{
  "num_key_value_heads": 5,
  "norm": "layernorm",
  "norm_eps": 1e-05,
  "positions": "rope",
  "init_std_up": 0.0173,
  "beta1": 0.95,
  "beta2": 0.99,
  "max_grad_norm": 2.0,
  "decay_shape": "linear"
}
MLP neurons of a small language model. Each row is named by its layer, matrix (up: input weights) and neuron, and shows model dimensions 0-159. Each number is 500 + 50 x the weight over its row's rms, rounded and kept within 0 to 999. Numbers have three digits each.
A block is one neuron, or neurons of one layer that tend to fire together. After each block is what it responds to, as a language model described it from the Wikipedia text at the highest values.

L13.up257:411418554529579500478522479535556546502489508458422514384545519473445489620492495527524549536460476541526472470487600480460443552509542527523518389501596556398559548517417391435574529448494534554485495517473519444438510518491473513550483526492519475582557515493504536478490488508484534485498522546572632504468637561471534512611531492511435588506405467508533493512419401508472451433450456475450491468586506459454533403507565486455558465517463471495532521526532429458518499543539475
L13.up284:514553497452540518548549510552488467599554520476491538415524528488516490539404504492508481607492564487485521556445484519441482536490554441490460490545625490438428479608382407485521482516663486543401497517478533458457575481461503502583525549478553622567477454443471492512459491587555511415456463521489447531406453508447486481656533481489523407440493539411475506532389486620447390501516419485540541570587565568529502449567543493560507492420416523475461560494422517506450474508519453
L13.up867:506527549386528504514488542500485458503512542524515514453540509484521485466516498459576469620546520558498419424400497441469499422462553556513457392517546512403448481499476443515554464532565506510500548470359538467517456465495487464476520489388509501520532443566495501507428461552598518441482502489543622437447581423474518559542458469525522560494498526460470433639464391459420478555557413521535488567563633567413515461502529540512472532443479472529530584482636506431432482521464420
L13.up922:471516509484517500540371515514478529523494407590517506542517451479533493495547559471502475541499476478460431520513468456502585427512550482495602560560561476416515482444423390594560477534523462477444529560524559449486481562548564458534520522450494502547516514554527569491437465467452472448503521433557539378428600498442447548527402480543510419542441524528444504521494489471488556444521475509657399568500430534520432442544556468539536394445486582590553512436542509390484453518319483
L13.up932:526377513448483539497534463467435478501609549460478561522555300512608545471569527543442467487399493466524535480467482448482507539471463540513472473451501478442463519559427450517464537468581512494421465493488448497474548537558524559551546540396539495491459471622469498458436455517543514445498516431481585476476522456447529463487513412475474559492477523515457440512449453485487453360501490516483513449596457568499547576454463548589501452489428544567423554514540488509449590525513455
L13.up1305:417549530397486506548531505550529437496618533615420489493496529539561504484401541431458492573475525544533419437558469546466458379457567531509499550486561475494578572478461490534510500523434414544483473521450553436522478486497485475613521547544559564533588467600509511510456517540552531495466486522513558493449521418465467528512526415423494507476518530409378485538347434548460491506500473417545559493432513519570480525473490545585512528516518594546513632528569477481481536510510396
L13.up1551:497573558429498533547495570514459539468588462510424444439514422482441445520528569486502485617544541419515460473436514553488490403516551535500507450576501516388510506570440524569487468491415495467422496508568572521418528477430494561501529541550570446509540420534496499436455512461432456524532447528542554498428513446415511513633520528485460534537499529551543437489437483467478443525604513439517494626438699407527478477534552514546473497439464531537560557544497396413493532493433414
L13.up1647:469505489415516538472432489555446443551507522503474448443471519505515438463497447499527502591519529442511514578454496468461583464512505520538486562502470425477478528528378424462506491562453398452496553503445433461497469480489501526588505475439537499513471386492515559587482523538586500562423562530569456396519542406477506514581508485527424496473501484532478441466441418456487522506606392552535616525460495501477548523514550475521495490387548475526514533447572446453484526539540535
Responds to: Possessive markers. Possessive 's after names and nouns, plus possessive pronouns like his, her, my, e.g. Ben's, Devil's Face, Crewe Alexandra's academy.

L10.up379:421452503540485510519498432519365378571583456499506408529511571533525514400449538502620436607549502548509495466477456506496446492461567547513482571458458517448470368533447459478546479546431458494511569516452491498490511470478530487515512489420550509511512483493478484447479482441545483460490523660573532451426590417484502507514578485475485560396456478489451543555440493498432389529583486594466537532495555578512492545496550567520549425514504510452506544435486556453510473522501496
L10.up2278:452462504549531518502534391513475502569515483577484481461450447481555460470514514456495509555506503536498485529575465538530536470443580542501469458518579513498579441453449456458581491524483517501517448507478582417503433498524495515466524559456542570565528525611510496493453459542491487565492518525518479476444520442530548505542502478537495545515404482426500506371519470549318401483534485380508537510522472533580527464451581518509548474606413506532500497456454548373517482519519509
Responds to: Token after a name. The token right after a proper name, usually a person's surname, such as possessive 's, was, is, and, his, as in "Lee was traded" or "Parsons's".

L5.up63:578425488534576478538448552514453486473501545559467503497479509424500477514527372432525425570465460460502444474453555596538473518515377499490475531530451427685494476446489505413518467493491577475497446478429510410547484502417528517616501548560556531353541547550491493542542465474493558529535496498435502452446621432455566562542453524564453510526408568531435555560508369464446605520482480538502535457536576615419585499515547495464527389507498477525537498489524501433453522506444461
L5.up407:506503530461475525560612522538494494452499543482417540495465586496505530483525531415523483637539444551454565511399492509501458542449557538524472499513463566507489492484439479528499485489512403449521526532492540509513456602561466500478492484418513474597532544500553460475539531585578595465518524537433532530438464477420547544550502487506495562472486600447500499418501307561435566574525482482469537599535549550490512429456494569549493429492574464471535585518462445494492517512411482
L5.up757:513387441469552620540489493626510445536496563479447397505448563481531544494493410464429538536488504495433427509592562576566507453517466453518413540573501545524489459479491463477520512551489532518570517522472485541484554529505481493537505510484449480475508457474497498504475387509483569463475485533514553456439500447530451590506491480459432647501504605477527502489516444499519505491501454436501600414585522649412481530518587602532545417374509582505520474489534500551493591515456504
L5.up1359:570453577501516470534465478504484460474473538545411490505391501505481570547547370441457565668541462548558510559455544506573455517568506465518434519476497460655424462507426477448511498512588577475517472460471480459522474463564467464549505592567517513466593451494564498492658495501458520485549507509425543440486530528467557582534500535392457579464475493463487512490546459524457524570501466482454502599475561531457579448514463498479479487499563549542498491509433464485486587497435497
Responds to: Creative occupation nouns. Agent nouns naming a person's role, mostly creative or artistic, such as artist, painter, screenwriter, poet, or -ologist, often ending credit lists.

L13.up15:419539449525535463497451526511521527530562550514553484472562509439459616498531410528548537472516524486493503611583560517491490492604522377483514500591600476505602495517549547475534510511466482515504525437486512502619535431536390396520542451417457500410532443415512529514472544538548494462465490465547458532527550521536483479514481448530357595388476492460542547466470536417472527409519506517519407579495498541505515411362457517476570520423480506540489523527559453541495469582483471
L13.up27:493418494532461534495506439532336546544522454550529513502540488442538521501472530461515572529442466479479502521562424506525482550472490524509487450491538479527454411424478448480476475452494554510570486433496579495564500419518448516544507502432539584439531507469497648515455440489563526452558487425555497464542609487513516470453519475524413471523451576555475443474428454572518397494476522512468472531561497453582492505571638403527466448516423464564454493558537510495527594535496496
L13.up89:475505563521480512533476469484534557522458487558517509396578526517472493425476516401545565467511510487454513458461505488565459502490452534559541400503482484397469507533507506427591606570534578493483545499503462496479484493562492448558467488500438515506521456461581649600508456514466497477445475515551462494577520421486440435436420443500525573535413523445473425524502494478502457469539410557536484536492476526494548453507513479506486452534503472538598592538626463535475608553483433
L13.up1049:524487472494474499469514434423513460568497454557456508412502351379501510532490535426577538566474468535507463443468427527624522560480512511570527408573527554503499511578486494432561434522498539506541473483547510445531513519443538463500483535400550488513538455549524579517499367462559511443430494416522544511462614490490476498489522466428491437517469560514446452400525456455492488506540504550438506511540486465509501542576584476482519485431501559518518530570526512508520573523427483
L13.up1563:577537544511468508479458468496506548619463520481486453449457409427472466538490499481564432498537456460525420502545555525584599538571559448535480424560580461538549385549527511522606514561517464507447472458570530527609561512491467388506478535426510554460604561566499528479525450513563514436470458493499660421503559530459518473589464484463428555436449549463493484489506455484448530427521506529478506559478470494528484514445464420428508540391501436504499492502480393475569657512450525
L13.up2166:500492445480477486514495469488555486590463504579567501475520457506557561456538531496481498494508452517534529462503420568603547441483495484523499513513551549451555456525530470416556524512389507523511516477514478474555598487560410422526487523429469554516583460478526514487474518535550499406439470464546463553557473422363445521488448503417559467509450587470462524540548504485496425590397471491474522532491480573401603474490409570535558474468452613494581503472593457530540616489547455
L13.up2257:510511491413526493479468433536550469620492522578428499484471384525505507461507478363532447549501482490541485517523530515619540483476516505584536448519497497493420478448502533421519483461515552530465528457544455449519504390530523467477504475444469463450486442624526565515517359482566510453403556513545523443520466530515502462551489503499503575435527538516482614606553410424573536443508427437505448523513543477510524516493555534564530474457496426521516548540546421501510585508489434
L13.up2524:514452480427501591498523419563499509592459458584453481489529453523605526561447466398470476472440404559429516455477499500548484463517423481573580467470546521544538447584529443418451560557456532486464486530509534453528477493566537550520493554642493522541488494510501552429520536527427446467500484538538467537550505434573492448492502510507523612436504542508543479375451560470430479457634470567534542549430522544511532476474486556521532531547469487513550478479528519499451449525506498
Responds to: Generic head nouns. Final token of a general head noun for a place, institution or system, often following a modifier, such as city, town, area, system, government, state.

L10.up402:543490510549508484505482462478535440614464503522502466433450409456527553497473539545474576501532465476564375466474480578544621568454545562605541394532511570486438471479518506431563465498547518510558464429563483489592531523524478431485478525403418504533588525570536564516470457426504518535439529444564533461528603525530487456495437472418519483575539610503462482471532401408524490481558512549469484524511483530429536500560515513496498424440450405557486511499521401513542498474515566
L10.up2184:536473471560489512523445493528505520573509556542566453500525495458496478508470531409384549487511418498515368450549481435526588558486521514611497321481506520449413496581499465491527489484532495548526513431520458473548482557465520438503489521439467493488611527507551520461428373482505517569392563450571536434530581502583534442469515477545484535546493575493452413473507394486567610475508468517449466586578575481477513496546525466525522433423484417469520509562513420568501611484461608
Responds to: Head noun ending name. Final head noun completing a multi-word proper name or noun phrase, such as Information System, Railway Historical Society, Impressionism movement, municipal election.

L10.up1141:535431507491430448498505416537469531450484418540533428419484510563546541463585449605490588510521458391431528465477492528503522602447469453500570427550506469490521480529480490451535488505552515573471533506460497470466542488488543543460525519496417551494462551538521552477384523516437495561502495464428558465514478421563521527503553524478485551528580475554461442501472507537402468496478407544394425474504496514435587402496539578496519472434422435522559456480546430508473478521492524
L10.up1475:500513434511538487485476430541426513546494489526509412468493483558520470494563471424507525566555439515411521550510476577521541531414501554500536365486584497547531476535412517487449560497425504477545585511466371473569526520489522362519514468499506514466480450503471503395464416526536499452413439490463540470531543477474510482491439483465499538534504473524469489454461399539485417553609328437523581465579491517546575579435520564544460475477432489537620532530528411506461531510483494
Responds to: Relational "of the"/"in the". Preposition-plus-"the" phrases that link a role or membership word to an organization or group name, such as members of the, president of the, part of the, in the.

L5.up824:506435497439523553498513410585501531556551447457450545467486440516527504503492506537563465510470508497431552460450500551606483404503553503498558407599514474492556535566577492487602571464489529545482499516454464480499504520513403421548539451449563468526513580471509499511442461607516465469459501445471497581555411350499492512477535479542535548464508516532532499461507469600493539501439420522453496576457520524530495484461441583515561443499470554447506627529530524555491494532462443
L5.up1545:537535477481449513569597483476442355481460451494422400490518452542539560485451513559518504581483408481423561469447582552565518384509471520495462403552472550530620490476526469458530493468492580495480491581496532447504545540544562412438497533507582526497564473493488504443469413521502501494486479480481481620476517378470474539552503502443516544603470575476480493500431442556488409537486496531524494480601503535537530488563518590552501466485574463561470469478606481530463574504458526
L5.up1680:529499500483508617521528487463514437529623537499568507477515458511421524491443552527448573471479537586487594511396486446478474483586491528516502510516562465517465445542533490456576513477500561535516612631385511408535505594544491485532559432492535504439479476502478522485488541496551531442560446489558478626554455443619517518516566516525527598473416428495420402445428517467442428522524459512444462461552544499474463496507491498567520519516441625505549527498551468576486539509422417
L5.up2043:524470529423541475543482425538527508646493482478463453465452469503407577543535527575475536521499514537452484426469529512554457472487584476493490419541498515517539594563525466488529569406581491538506478614463412477622574577525528501545514484422574480507562532431498472534584505577553458480453548474462503569441511415446551432625515507460463607494465468549517474461441456562536501522510462423480476525540457428467485537542522497526508425446538518454436573499537420496517455533540472
Responds to: Christ- in names. The "Christ"/"rist" piece opening names like Christina, Christie's, Kristijan, and Christ itself; weaker on scattered word pieces and function words such as city, to, in.

L5.up122:506453456447512581496596437510493545466530450475500572512544573550537400420451440458483455581385519500535481538384513460599604572545539530525476484528482469522462401573491433432582547468552516568367578464452455476597440477513464517482602522502535621451475553481581601535441593444546534463530525524515519498447559500449483489485480480563397500418481519505522485486491509570545555468480478520453520536586505555523481462561587520506466497529547504502451558520491527544471477554412499
L5.up892:540516485516535413485528506518532553476594499498564476452403496476543415513475531551469437523504552453461550487485496531443480550449611494506525522556548561566420491570463574486510525429504459500469471492521462480580447544502497507454510504525493472440461445526500524533529418550563580530517573517576546514456399529453520533513480523488514500481378479511535499457462475486536490557554472378498511509507492446554582503501464519511496393537464543480528535432415453477423579512413412
L5.up2112:459473552563478551547513391500491465515523513501550507540382531504540533416460470501474532538506483490525419461494530532548483565557499461566480522449518475645441500450445524466515592492559502504474479505594509501571508503458488472485564520557523512536560466564495526434564444493514443486475493496473539440428489487419540487538496475477523485474519452475473507556523509617516454583490464456532543574453493475549585499513529467495414457479460505499552500503475474434495466532392475
L5.up2142:504478505490567505495567392515495533467525540481545382530484517542459459404443457483453531582515507446483522496573537498482520577541537487471464535467519544578471490580476545406476567511533480560449545484494476473535440432433447486485619514537472536559483486544586553411526455496557497463451517481504480551473459497415459397488419428496478487490473393378476493564452501629536442533529444481477477650440434517564507519457527505515519485438504516475523579497467499423438463569420500
Responds to: Capital L word-start. Word-initial capital L (sometimes Ch) opening names and titles, often right after a word ending in "a", e.g. Laidlaw, Literary, Langley, Challenger.

L10.up1334:430472425488492588493534446520530564527486380545466545460405514461535419417491505512480588489363464526498459481420447516540429499440508529548539550494493524523519452558508440466543514470478522529391470527538556506449426450488426571588490550436477593513502553594623529581469540543472384483571570561459555457385530499550418434582480460440552445538501646491541419558441487471454535494473500503552563514523565574566545560541522499515492455509522494538534507496514469508479478509389490
L10.up2473:409403461504585586568441513551412482531473400467459578445437480537484491470510464528428506491431515552444422469491469539554489475498502528565564492595459528535609504534546446418541491465539443586455551498516391508493501456588499473544515572435459514491548436496567484535405531464436384536499482480514508481365538511542454494533461476470521502492542609518546525581480503435480536491491506479553533500532493499562582551485558491599457516483511463546472546493577520509480423527492494
Responds to: Word-internal "al" syllable. The "al" piece, often consonant-plus-al, early or inside mostly proper names or words: Valentine, Galicia, Halagian, Balan, palate.

L13.up512:470429542511447504508431427460376487502501369469611454553454509500455426524510478437504514478518520514571518513514577531482471467551456445492545498529452514578536434538508517450560518483532469520504517497474475460535470452467490414498587403509458540474489425484525535489518441492496516533456507474537491356491504555527443556515552521476555590494528497542450516521485424491502463549540418536489490459500499547413539447452535555642487476471503480541501535458546494506503492487547486
L13.up646:447499504481470508498436397517467480567514416548551517457521478528486501512477422507471545525487537540516517536493479498468511495483518474464473514511480552540481443494501432445518562449568413542458480511503455416558511542481551384509654421505462585441457516497492517495504440447492472549409454455508470484517536519492495553485518426439541504510431586469443517453440441509420463527544368548516566433517468537498543452441485491567464523433485516541483554496578475503482448485523524
L13.up745:445468491442518518496485410476437476605467402556482480460474436528475456551476471478461574470505517495431465490541566534488546509496550402477495481446487484517587423538480431461459440584520481577515457544456439486456514511555464456507486489601497594462505486514501509497532442469484535474443428538558524455451530543505485541533484384487578557548483508474551559455470415478362439467576457547541603474464415466558485558469512490540498540440445501533607517469485463531460478493478425
L13.up1127:413459490463463493484458433498471428614517453549519558442506472512483503512477407505482571567492545528523517531464485493463513515480504488461496504500483494548495422492462446488544552507491425548452508509505417437536581566453526394547664463486499593458454546493483524463513460473505484558463462451554458505529531513472464553479482462427548519510463555488420534507471474567460482486529407547543576445512471536496557467444490487581450480464510507550510539467580464513477453477516525
L13.up1337:521540471442514492522432498503472496465543395487417462493483444539424412443571499485461539563540493527496495480502473539505487407489465430491510424491506385482537452513472526540531540505527380524537514480541488492447544441471528481519621527569598587473492403556487520455513380457443517546524499534581581471460457514419515527526419488399542454500484500454438474520480491528503583548491496531534554623462532515553477506525400484564469523432547591509592544496498557492487497545497371
L13.up2151:477623510407515529537602491524527557545539376465561429483559516537477423407465507470493506498482510523451470486570492489444470468503469370491547477447550488501602421587422554430469498563535416570373512505469436451502504359472513435515479502515586563486581512480516468488507485457518510463499519551532552416538463517535576454546516480503527492416469545467421550533459508477466539430513488571487504573476453499550452513562397459632522514505560457501553567464483452513486452508436526
L13.up2425:437556472389443488474458487475524485585523361471431544420518440504487537458512471466482590593540542484553545524508491549450529525438539449466534471489427423458549428494442511472464487535499429526464518472532395451445598533464542511527549457579630591421491456488466506504458523441546524466495550449585538471491514492513463545548486449439470526514453472547481556585443463521569464443580444579541571517469524458542499440501520511564471497465552543554654564550573442493498468500477402
L13.up2490:426473486483421503510487428502463480595536402531518515468474471510474503509471451505453531574499510502508500550476495514480536521480470466469496504508496521574549441512489418449520560485502441540466524491553438427553545556456539386532644431506498576442473531486489511417474464488463465534449485455521488510510536502488474487491489452421538517528475545476427495464457482490448443525533442563520575452497478536496548471438488545601451505382495487565531534511573471510509455482534501
Responds to: Preposition plus "the". Merged preposition-plus-article tokens like with the, for the, to the, often after a verb or noun that selects them (help with the, support for the).

L13.up30:432469507533437521464541529513463447556512494531491498521410544421491470468484448490563511526449573489503346502515521427455530494531510452512535466490417498464504499432375463444451555586528493481439453481486466485440492456508481528479564497552563482470515547468623522516535506521473418536512535508476527448525503496536554574522538381507481557498526542534495566456492477549438590424529476448531538526532593488557501533500512538524468533511513460503553534362481467471374541524377508
L13.up700:485501498613588474536481502521481401529590499444377519527548500418474576425526598476534499516433468402373434517589485476558508523499504371558562460580506518596465446596478536477477583549546560546492481605504428521541545510480491518507503522554562476517471484467523493567460473487479503487497453485469521504374478477571492435519508518525427528508457505503486490498538478482503451410571488452577473573538513511476454558526530627570542514529511479573488500395512561422415551532456437
L13.up1002:467413572498527591547516446553417561525580518504426426540480506493467533466514493524496551580494480582482451423513508431522529538558538456567501454506421552472485501536415485501485510485535542486492543469548471448466488487517430525547607566593436511528562457578600540462491456485492472483388615550489452469431544399400491450565479483572471515521399473538551435540502537554549505519491442504439421600466524491566529459491488574487487470532435497540571521387493519504500480483461555
L13.up1193:416493474487598510462461509486510575524511504533496550458472509455486498562558501514521500456476429441556585510471544495538459515490512467531488553512599500530525474514511560399490507551603436502559456537534407459529496512501508511472569537417449553484589612517593590528435511549456475521496450519559549444526598463528423405513471450523384547424483526484447521560433433502408524422456422440450527478560501475479529524463409578543540485542537525466473557481442529452516489556519500
L13.up1875:373470520465503495506553509576554526479540394399554510491442462511561485468473551417456441567461477437480458368465488528449478467453544480553536546510497526524501423531536375467616489515525528530411507494506405513598454481497427383561473500477487506495506550550546629559465508568476463504449534498551504470449505511449421471573528494444494480570492516470531391543486503521497593572405500566484564513513478664490560442491464574529468454490446470523585460436527539493499478468424541
L13.up2044:487466480521522468524475482632472508589564544433452536527505478394493523470538496500643488566416479549538464480526526558476654524627514404480450529527563441470587454534424514410465543530567550495503495633489449502551541466500470432504506453563489524557498495493506546474456469465492467482433411529518589497444562513508510442521439492559366459394544476571509554533490491532493537495473466461528585475553449522480503482525599497544571543490440521505504487459556485461454468546527403
L13.up2208:452547429549538560463476505566462543472498462488482494449435455522496522478542498545572514504395459396434536537548500445466572543557539400529492539552415532510513481493533521394536501592540576522415511490453464510530437508477471451500507582456445527527471567491569584495454474471435386503524451580541501457420500512595460503520526466567463505522456528544508575454440453527502605451569456458501469587435509479532543415456464545545500478513485498559489484388502484422472540555415539
L13.up2492:396517437474500514504474416660423450507592477454427386471429533505578507503507444507462543552453477460522519513556496533491603457590490414484561564578552498502531481589538497428528509530489534523538443542523463552496510384510448501530513525524497474467488503446564546478451521469462470525545413534546518384487429503411526491499386465565515528487465518506364386532475518559431563501489496572501595489571470519530532513537502475575493498461575442491514437483436504501484542529397497
Responds to: Early word-internal fragments. Short vowel-containing word pieces that come second inside a split word, right after its opening letters, in any text, such as ri in T-ri-ple, el in D-el-uxe, ul in amb-ul-ance.

L13.up443:503523516466519528470644504511434513495436477564457503494542506502547460432546422426569561552470493513470497533502523468587386542566520326474565496566471492531488478487401529464507507541464385581433515540577414487499452404550445497536523504526545504545543522535526578523485481507438539447524529501520434395505488462543465458526501486538446424459549512339526482471479451494495570448547523645457547515452499482502546382526502453522563511495569528637526486498504573449494474520490535
L13.up755:492477510471559502586527463503499453462512468575485600457536474544477429489523474470465489551496498346545453465477561376488485574511561484578564508498522399358463498534486528500561486416537492651443461569567478470467491504464525533526585477424521541558505540599529431453471505512522517567565475525459477503477537505454435550504488487557423467404499604544391516475524417480478579548550530508440524423544451435502586512553498460574645446439520449528453587413517497439431487554486461
L13.up805:501442498490513507555529493493492479547460436574529506545477478525492523489507494402449526507557546589540413444526519435445514562456606458667459398607529468558463558478426376480465487587508511495506515472505400462611465471491549548497487641488539459525552520491482559493460478563482517454447593461485547476435549452435526402509486513446435521398514583605437525594516434548477561493439439517461502493520481527512557455501630438530547500487493467593496468489519546461477495546459505
L13.up1107:524524507518506562501472494488542482569474484473561466481468401524472509521458549498395521499519510435504428501589529485568535518535449420550517434535584510523411529638500456471496509488537439480541531522527457490475470478510553505514487622552522500538570429499521547503476385551389502419480590504549461449538489491548480493534513475536400494498568539502497466508455484489544511430503428549469515518558468497500521506475487496565505534385412375512503488534539428536513576529469515
L13.up1978:518528486509493584562585424491456499497502499438523570535440431530465458533507561515515503590496559479534435548479536523559556531467547424568518519591562522462456488571624466459506534505526508525397558489521469433485590511484474527487483467440535556496473503530476496489428513417471500462585526466542439456536468489502448416560435405574581527429501545573395325578481520517489549421585415442501604565583525430438485454517494419546513497429533466538492576412554445419482526594453495
L13.up1992:493418468515415546522465426525465433565453461492534526404535426479559379471625483566490465505467455457436464522536481526550502444545495506510545546454493510451463475649510495505521544565428409522465453553564506518526454495604447504534477518463509490557548467548521442513519465490441438527475546479482578463571477485484455457540520494393552436430517661554475457492425455509443483482552483507432533550572497498526533458525528552525574364483513538573576463427565480479509488541436426
L13.up2012:503474500516518558585464498474502408638424463586499430464408480529504483438450461526473581538484494586546446414428484426497473500445431557542578457506474545547437521557457535468501480471462465512492466495488470460494471492521478528520488612423487498446507530584465524526517560564525528536486544558531476459470492445441512536519499518433548495504485469562494545541489458530364450499434484488449563437542581503417549497507532529548596453503458534523580477458517444477517501516446493
L13.up2200:483509498455511499489481471530513453521488468515546511516497409487513521518496538458365501479500541470514488534568496449444513577486508421566467499485537486481426537618435515576495461497496459548434635532531431481471449519443488545576489591474443514543485462555544514544490374542536486525476519456441507485500443511544516495492518489482509493437519557554417352472444387520475435507576526466425532526584534614498551453476538531543555402445497481582498497461555448484503567547537491
Responds to: Word-final completions. Final pieces that finish a multi-token word or name, mostly suffixes like -ation, -ology, -ity, plus closing quotes ending song titles.

L5.up634:518541433600537463533597494559444500514466468531441456538491453483573561483522538454415454481528400412493386567468471509486516536431573494512533536499501500450477516450524532466436530506551466511530473534453489496504588486525495485524493463506460492558512524462493474457439517493525586477574565533480549461535435448519513555493468428581484497503483599518392447535469517445440474472520463422484532506572513524506536522525519529621534360433489476548492482496472482518502541529584574
L5.up932:537479460574490547497508479491469370603455495504484492522518477488495551418463571515519502490478561460491466495420516563480537556473497514471575517568561495552490494435546516488458632385525448518482524491465480461459509546477488447502499544447437528539475570481501460480485463558501544480504528466538484494513471542591494495492503457443428545492493558548484468499489422473394547532480427402514516524556398465504568470507497565599543463467471441492463527513547406427483533623578459
L5.up1016:542492345473510585543493474617509524491560563415461436591493496472510517453513573510514484490502525449468472443447507569511451534448476459496504549661479514542469454482477517484473580576555486507494475605446450434463486466536484527462489444471497467576535514500505461474450549522417551389561528551477523494482495474504560494497406524555421587461439423542477489483542500496505553542527423381480542465485545464509514480687556489510557387526526532560507568518499441478509548588450518
L5.up2543:567452457589539510529524427495465457492458436415476474447514510520544579391444463442473444557548473450447482490523583573514537519468482529501570495519555515506442521395566520487442604435429543469533527484492484472456484557486457512436496629454442570492476429439462480516490352594435503462522514538485493488528511536559568479476364436514429545593477586528481543580427477486432460522537504487537545537553477508484532416552503520589507414416507416498490523459504463496502547569522531
Responds to: End-of-title closing marks. Closing delimiters that end a title or heading, such as the closing quote after song titles in track lists ("Play Fair") and the closing == or === of wiki section headings (==Research==, ==Notable alumni==).

L10.up986:517563484410490541504489470526425464584448479423476472511474589551577514510509464562474558466535524487517514402500479499509442548637565428558600428537453536495498459451501374480513598517391519497535556567564477470628523533580451501509486517447494475520466459488476526554493522494484490493486574540553531496562542503547479459536506468554562446506551576493473468477471475588497452487458484614430514547506535466393492440555492543532507552529423599543527503515536469531502536500453497
L10.up2258:417444494564574482473458477585484437580476498436500513455508457499474537531458461494482529554468513527556439528636564430597512471602479502514470462503603431505519460570552443422495563482489518511521553526445444519537648497445484456544485579396570533535560434488531540399466538458504434467468472516527506485521509425532507378489559459531463537523387596523460440435554433487429402377541533607404475459511503462502459477489628442562512470434512537475442516491530549514518542485519520
Responds to: Process and structure nouns. Suffixes completing abstract nouns (-ment, -ation, -ion) such as treatment, discussions, dissertation, plus whole words like development, design, construct, region, structure, often followed by of.